Weights of a small transformer language model: 6 heads of 128, LayerNorm before each block.
MLP neurons of a small language model. Each row is named by its layer, matrix (up: input weights; down: output weights) and neuron, and shows model dimensions 464-655. Each number is 128 + 32 x the weight over its row's rms, rounded and kept within 0 to 255. Numbers have three digits each.
After each neuron's rows, "fires on" lists the tokens most often at its 100 highest values on Wikipedia text that the model never trained on.

L4.up3550:123167155136157135121084142155144144154125124195143097104131142069200106112148135101122141122156177140089160098093095168141039153167069127095131102188177134143162155105130155102158123097119171129108050128136105146133182086133172167122101131110147118105076116159113136141135068049192159140169178125148176140090089166149116128154116113102151072092119089187145054092204122092128095047143082171124125143149134120068098168071144117162111121079065107095138122137136055161143143130149147150114170121159092118201076130089110105154164065162101119145136137157137071173160136174138102178
L4.down3550:069118083164066148129159109183104143181136092102123168134163138129140132124131119105118119088169129135150133125113112092122112121146122111095207079153153071123099117193200177135120120180118134144091156124082198152087194091168096106179137117047138104125109138074129108114107112066116098158167137126147119105138108117158046106133153161134081191152122113160157097093121126131153054135098126067119147168157161118123149172165108112137094120105116120136126076129131132152182124136127144094116131081131112167129099172140162134123099193070119140162120163142125111081163134071130087144
fires on: " to", " This", "-", " or"

L4.up2838:132165112126124109136125112124103168099071148104159137145146138104103059133111100130080075174175146093127055159150158127148122166145104135106147137172113134158183108167145131080141122125177153119068133124180104139160154119119169067100074102152074165112168079102116119155055110088101164089089091117185141135131165113078123116197129093193103109136115086141106122087145118136101131150076118158181159219184107094132111113118107083148152084106078073110134109149122124102193132089161141079116128163164163134157084133133096132110154118115116102109031104165160012176127111185125120144
L4.down2838:120136129143098145121091146137112199046121126164091123135187113138168084094133152087107145164163125062136108171117108118138094153135097187061149171130160158163147116148140145124186163149123171117103088176105161116162180188127112106170114135124108134129122138129114157127080091104123143085068140154158136096174111117108125147146128141153084121147103162158165113132073117180119169096205100180124116104149127046143157126105086154086181140099127166093082099162191109088107140102154110112104115131112147121159156133103123167144117181166141170107140152181146097189130130102098125120
fires on: ",", " to"

L4.up2715:151125171181132132175160100097110112117123096178087113128142126174173070150129083156177148097112161167171155114092059123138141187133135095147111129156141066116132128110159101111136141110135085095149124081067139047101147110152102137127150119131097151182138185129097074155147107174129174067096118108150159109117186146174138197111134078165132082116129149155143113098180091168116120150087123150157162036116173148115137147110128064090110097115081108098139094144075123099098116119183133086123220117093122137125172135133107126066136088101106088103122179151161088151139125134128117170
L4.down2715:111086100162113107092123153214092148061184142100152180104117158153118171153104207065127091108124169144136157157160119117062149098160101151120183139181121144159125164158051126150132070099103104094120128144139075146137148145123185080133123121092129124140084139160175103110106146165152073046125121125134153127130199058091121124128102092164175149112164188151088152148084091094186148158138122102167175150101120181156101068172201122070089183138158117167092129150168149160162131138099128150126109094151147138093197084145165131125114154148201144142079187196117149109134141115165081152
fires on: " a", " so", " be", "-", " as"

L4.up771:117149128110165123159098133134163138109134163172119124160145092068226188164102188115145114131140100119151106142151104170110170183107150139121102106089098155093128133103158133176160127126121158114145145121163071107152168153079083166102123106119140116157129131128177157121116134104108093099170130144091105140127151188158125167160103069163134086074110178142126095108090096099152100134118126123111126142170117098064143121209072125102144111143097170125126128128159066091183142109127144151137154154135083152143178058143114143144171186142140177131131108120096153071124128135159124159
L4.down771:145131112115078171135130154109145141115153162136142030089153197169109157149139115133136160075136113063102091056129170135180108121155140103091137121143134080113150090111161145136146184149088122126088187121106075185130075165170106088113125173125196175124124154125139114162224134108113215164108144185144123211130131091184144094091187143123137143108133162172118113134107160134110108118068067106125117097143134105099198156136164145085123123195159129135092119089188155118150086181109153074137084131113106064121120121159151106180164057149100141169133172111122193145104090113161152100
fires on: ".", " a", ",", " |", "\n", ";"

L4.up1046:155185103160109104153134102112083112116097083101186092151128130087134151096139078131095095159193134101115085093181106108128123129185137130089121095126107149100136087157078109126125124098127085108153081175061170096090107120129171167129094146168123100077141176177052117165091176139100135091126136138083142147120140114093104134147119134160160140133113126087090124084139085152138149066100114144146116117089119150214074087090123179148103093128158091100149170186160148140116139149140149091142186114092105139125135146070145162142147131099145078138095163129093133077132090187130088099
L4.down1046:117094176153140145078162175140159166101108141140114106098142147188139138099138210118116119122105109150141124146111141112171192139104136137164134129112091126076138164105178142107105154137151102095118149145152065132142152115075175094091116131148123192153147094114142126106155137109088135159128172112219185045129161142105150205115092097173076140114107099130150143105090169137094148147185125081129085136132095092127102201141135121147135124145146160123133158121139158098140106084082139149079117092106082156105102128142105142128059130153175136178151098176136138186108121050129103159
fires on: ",", " and", " \"", ":"

L4.up193:177099119154175162139135107058076120128105092169085155160119091103141139061135166180094155118099120171121144125108131095111087145088113142096095121122123158130115135098124104145120141129159128125113134124135148104127117099198121209131088107085106156134172079102089143157090051090121116106091059124175103136189139133121035167162162102140115122185161153141164120144135152080122145105097098128119167170152139113159136129107093084147154166123139131113141156123056078167143103098086148102179176121087130119137089151135132175125141102092144122179164123080134144140113206112084141139
L4.down193:117097154156116111127149144124055168112128158077115201150136097092120178144073107087136119152136118126061155095139144173115119203205132149079113060132088153151131202119083150127144113105164132145107120154174126127097186111126132120111187070122105118117111117114170092067126112164121121123155119135158117065196124130101116117087169117161097213107132091169139066137122155124122112116132112073102146157068133116097143179112146140106168125153149120103207120124158149198122094206109097111153123128122116126140164081125082157196150163148160084064132147191130158131127093088138152129
fires on: "-", " as", " res", " close"

L4.up1145:117132066172112178080176136152102160119162111080148132120140183137128155104117201081102110134116075153129136114176156161123105116151119125155110133138076171159189160057095144094132154080157122131110127097128083094118140177128186102064125102108186173163104167125123139092140136151156150089132079186136129118171161127205100131110053128072073193172090075112104110100112142127131077140154122172080166099105149119105153111066082190148094108126155141166142130167161161170119119136137096158083121208134114156173126142127108140130100139082144156132131102102124126107163153160111125131
L4.down1145:104105054156170059128126229115090165134148070081166164162093092160141090120178107208119145129085061139142143130170120155124125104135146136173151162191132121151083249104101124121132149099198153134060131065130107133164152103132157090134090149099140127163150110153120149101140140101126137125145040163080146057170158165150131137121139118147207145171168100163137059142086095101162151116198124145138188139098118137129166086088154142137103112109103164156141132121153123101142154139117149107144157143161138176146152149151160158142167134123203153089130240159155130100090093183112116114
fires on: " un", " 17", " c", " exp", "arp", "am"

L4.up944:126199105174134069118133116132070166125110172102150163122197123092192135139129123104161126173126143134113109223115074148145113165106121148185116090127123127200058137080148099120172154136151175165105121140121110138142145122094116175069120134168132096121108117129107127196124065199116083097090130122160142152119116126062127150136120144140120121128078157105097155130126145119173165102031145104054118183132146185137123130117182152129072156121154139155090105079179112117141166034174200096165144148137141174148148095120119128177124070127062110098161113124122115102133113112056117188
L4.down944:098137128162119196136129163076149107124091099118135110144112159173173067103150146094107151152110179161113144083121144147089204140094181108133143123121141073091123133095166128126127071145143131136118169159116140117157122107119164128195110079061142190184178155151085167151131137140200189153177087108141105098167084145151125070081162056170148215126104148105131096136141131139138168126143151166164071176154118079120075114138078079105121096108130106110106110158111177128155124158057107168118121165165135104154101148176134163109170100135123157113112133134098087119113143057158111135
fires on: " |", "\"", ",", " to", "0", " such"

L4.up1676:101133148125121094163102018137222103104049174105177168074134194109130159097195203150048082089109141128143195152095139177142127130144116125113128146199130129190105123159141118129140167138121115169223085165171155142184095155151109117144062134203148113130139125156126118177089077078114170105078182121137121106195160108134092158146161174133155097107134116141194118131119176143138134108148125145145089168172165111165107144134087168108192103175164239110154086136096121164086089083102164146154155173176176183085060137159145119172123126135107109104117099131119113060130100104120043151
L4.down1676:146112087143107109112109179113138130118160133156087111130175091162182079143104082132148115116168112117178094137138078121172219143131108087193135164100173108112108117141155145093140145151149128163136102128116149143105133049113098142121118151122107139053159149096076109141112152116080092142106090107080141066084150094129097125156165131153140120191046147088154123118104073130118128116075144093133139131072076124103073147107126169118137089077119125099162160164127099110140140156111130118101096108150114127103117110173084140113152144107112148153117120159120100148121169104163145055
fires on: " and", "–", " to", "ed"

L4.up3028:093108108074173111115143097123157108118105126062170178165152126150113090145125081125126109131121161063095122127141145082124144165124145097161163131151175129129134126151116114090105156045137165135124094118119166098144095175091120131163089157144126165104146116136170099100161147084122092103068056132125161190110129103119122115145071135132136127136120097147049163128151124092131104076051163099118091161177106118136087147127122150166171049175099049107131097143108131109240163112169162111104136153119151065115105106143105035180151119130100118125091103115155102051154138122179106063
L4.down3028:114123144088112126037112133139108132083138109169093177115078097124074187118118181081147160121186142187172143094050130133074081144137118117108141174111136115120075139138143106086163076171105117175153199056175115101171149133078145140129095132101123094140115100122132155084136130144078125121106146115080123124100152102103165113142075115170110112131102101158088145110116148170173086174155106113136081107115138170063131105090129077073158175096122137106122168127122117120105072120159101149142195146124129116159112116174050160115175145076152125119132173090141131135123115082072095171
fires on: ",", "v"

L4.up3063:110162116157098141129101130139179124085105099114153119096114123074117134123125118067157078150154142182152153148156168179160104154167147150096162085080140114155134090083119177162117102181107157104143159149093166147043104110175135157136126178115134089141098121135137124151147135157097126110134087130092059163158085178117147144198118097110112093092110116103145135153130146088095135155157095182110096114159118082088107143120127114103118127113111173133090156164106097073110135118143120126142122117104143154095085133149127156080165155175101125193094101096143156178127088144149136112
L4.down3063:102132117121130128127093065143100083125102132183175176074146117146113142180152084219155133153099094152082130088150135088144112063107085076118156079105104115072094141158138139155097157104118137095179151140134126121113134155162124088174153125162164156142113132139119151091114160111095175131142106157111180153000090130110106128123146115112098144155155135194121113141135150080081163130113119120126127124104143133124102053069169137131116168158133108157150125141131142186134177115130120104157123161147156136145105093143130135098162072095159123100104101081154070121151188118158187097
fires on: " |", ".", ";", "/"

L4.up1547:143121178110150121131070132088127121100154079106059125072127126101183061145138100093092051085125161132166146107137129105134115134142142085107076115113071105098145204176091133131130132108114109134107128119099150107134103106107129131100128094139137132075139162099119115140076124097179095139201106152153100117117154109090132079118113080119114143163119097214121111181161106113146115049153087158136087113153058094120088137126184131088088149125140153108121128159048139127137107105148074058143159107100195133045121139100136161174143118090111112152087141099132120159165112152112108131
L4.down1547:150149105132149194164120138108112109109181111137196114155179118191130162146144174167110182157107132145123092173114161121171093141138126182112127187158152128177141128139157103117132145156114147114135152121101126128134157072111141143099138111138132144140092119128111217138165113119093145115116146106129173090105136150132124137106106188102182068115107175084111131173129136143133179154149123127112163074145154103127150127096137100119160114157122110144088138081119155150115102158127041172094144143138136061107058148155170100088172193117196111151146134094094098146165141160081131168
fires on: "-", " with", " to", "er", " former", " club"

L4.up1112:085162101096174159134052108092104138118107121088138104128104062090089126063139123124165141159106119143070141071117113205202122116116092175099079156140128034181086147093108174153085163193152131103140134105149177198096200089112149128071161180164083148101133083148076106107116094156117114152079136063137115136146068115103123138121104137161118101184142158131096064104123149167115083168167100130111087095076101191145119128132100135165149197130089103124148174099108136127128204114105139169078172097076087115064108099087146084061163137133152107116147116173151087132139080091130113099
L4.down1112:092160135133118118179128101155105095153114097104137088096166118138100154099127147104177102130177123141120086127202077122186101132125199118142144112176170078099129075161139146139139173095100147115127125145102128191080162117124152078132151125120172199157152120141041103111086144177142150108140095134144120142154121081080106157086158128098193130181157133119142133130163150133134135123093171133129129075046121107171125113145076127178108132058174174105103104101105113087160127185105150130179088125078128098117164110130163045109124138177116120118108168137152113126110119082127128054
fires on: " m", ".", "om"

L4.up3552:094190129100177130061106108126130126135105138124161149157209173141134094133112131139085129119114120086166155141081144150137067089094119087140141145143180132087162107146115102141171109097109146096163128130097146127098139169101111168202121115167155119151156083116148060135080129102127143075069106150095155138127086112100117125114076191203160134116133152073111154100185103152101129083131101152142104158153149111104165135085129158148096144126051135119146141086105126102134141100124143110125186206134067187159164142162063172146138172099100115093156152131189146135092062146148153141
L4.down3552:153079103115091092141127133146072098142116146192110125115123092146136089106135189163108144118102128126178089113153043130119125176050180113171143092154093137137117071092145160130116149128142081139142123081181130158129052100052137104101124181138205129080161094153164123087104145127110127187108143105092103128122153121068045176158218158162065098139082160051179136070122219120122137113133120132146221127108164146169143103141103157090143133091108155144158075123145146131099126147068088105167142159162117111166212150095116119175172175183173136113136116137100124103113205098151121126
fires on: ",", " and", " known"

L4.up1323:136092133140127182114073139099045156107125148149128092151096098148124154173113078057140127118076134164125108140094178203133165121145050070136170058145199119195131175128111053124147141136098175165115144091090134121167108125046145191122080163113144068132149105125120105160167083142077085146132082134119178139100046190158128124118155119096120177118079159127064096112138129134144130162197051094151089096159191132093113175076129084157092141109133119078111137132148139144137106113161128059112073086103099130145117089136164137119139160107127111138127135116166140218125108108118106160
L4.down1323:132147164113133099141157148142071104160145147066084137102130096147110152086148160120156107133121182171147094153139077168083165062139164115112081083159087139153167182077151138076105097134059123154140178145141124129138090094139139174060149145116134169061140161095087088075086147118118042113133122118147018089049147142155157113090142132125157055081151079145155113131171081176117089130115094160163144150094152134108132132092091138128149120095107081133134129171125111087137121170081125132121193118091065154178149091088135119133163142190102175098162103132116138086160196165151146142
fires on: " of", " |", ",", "ate", ";", "×"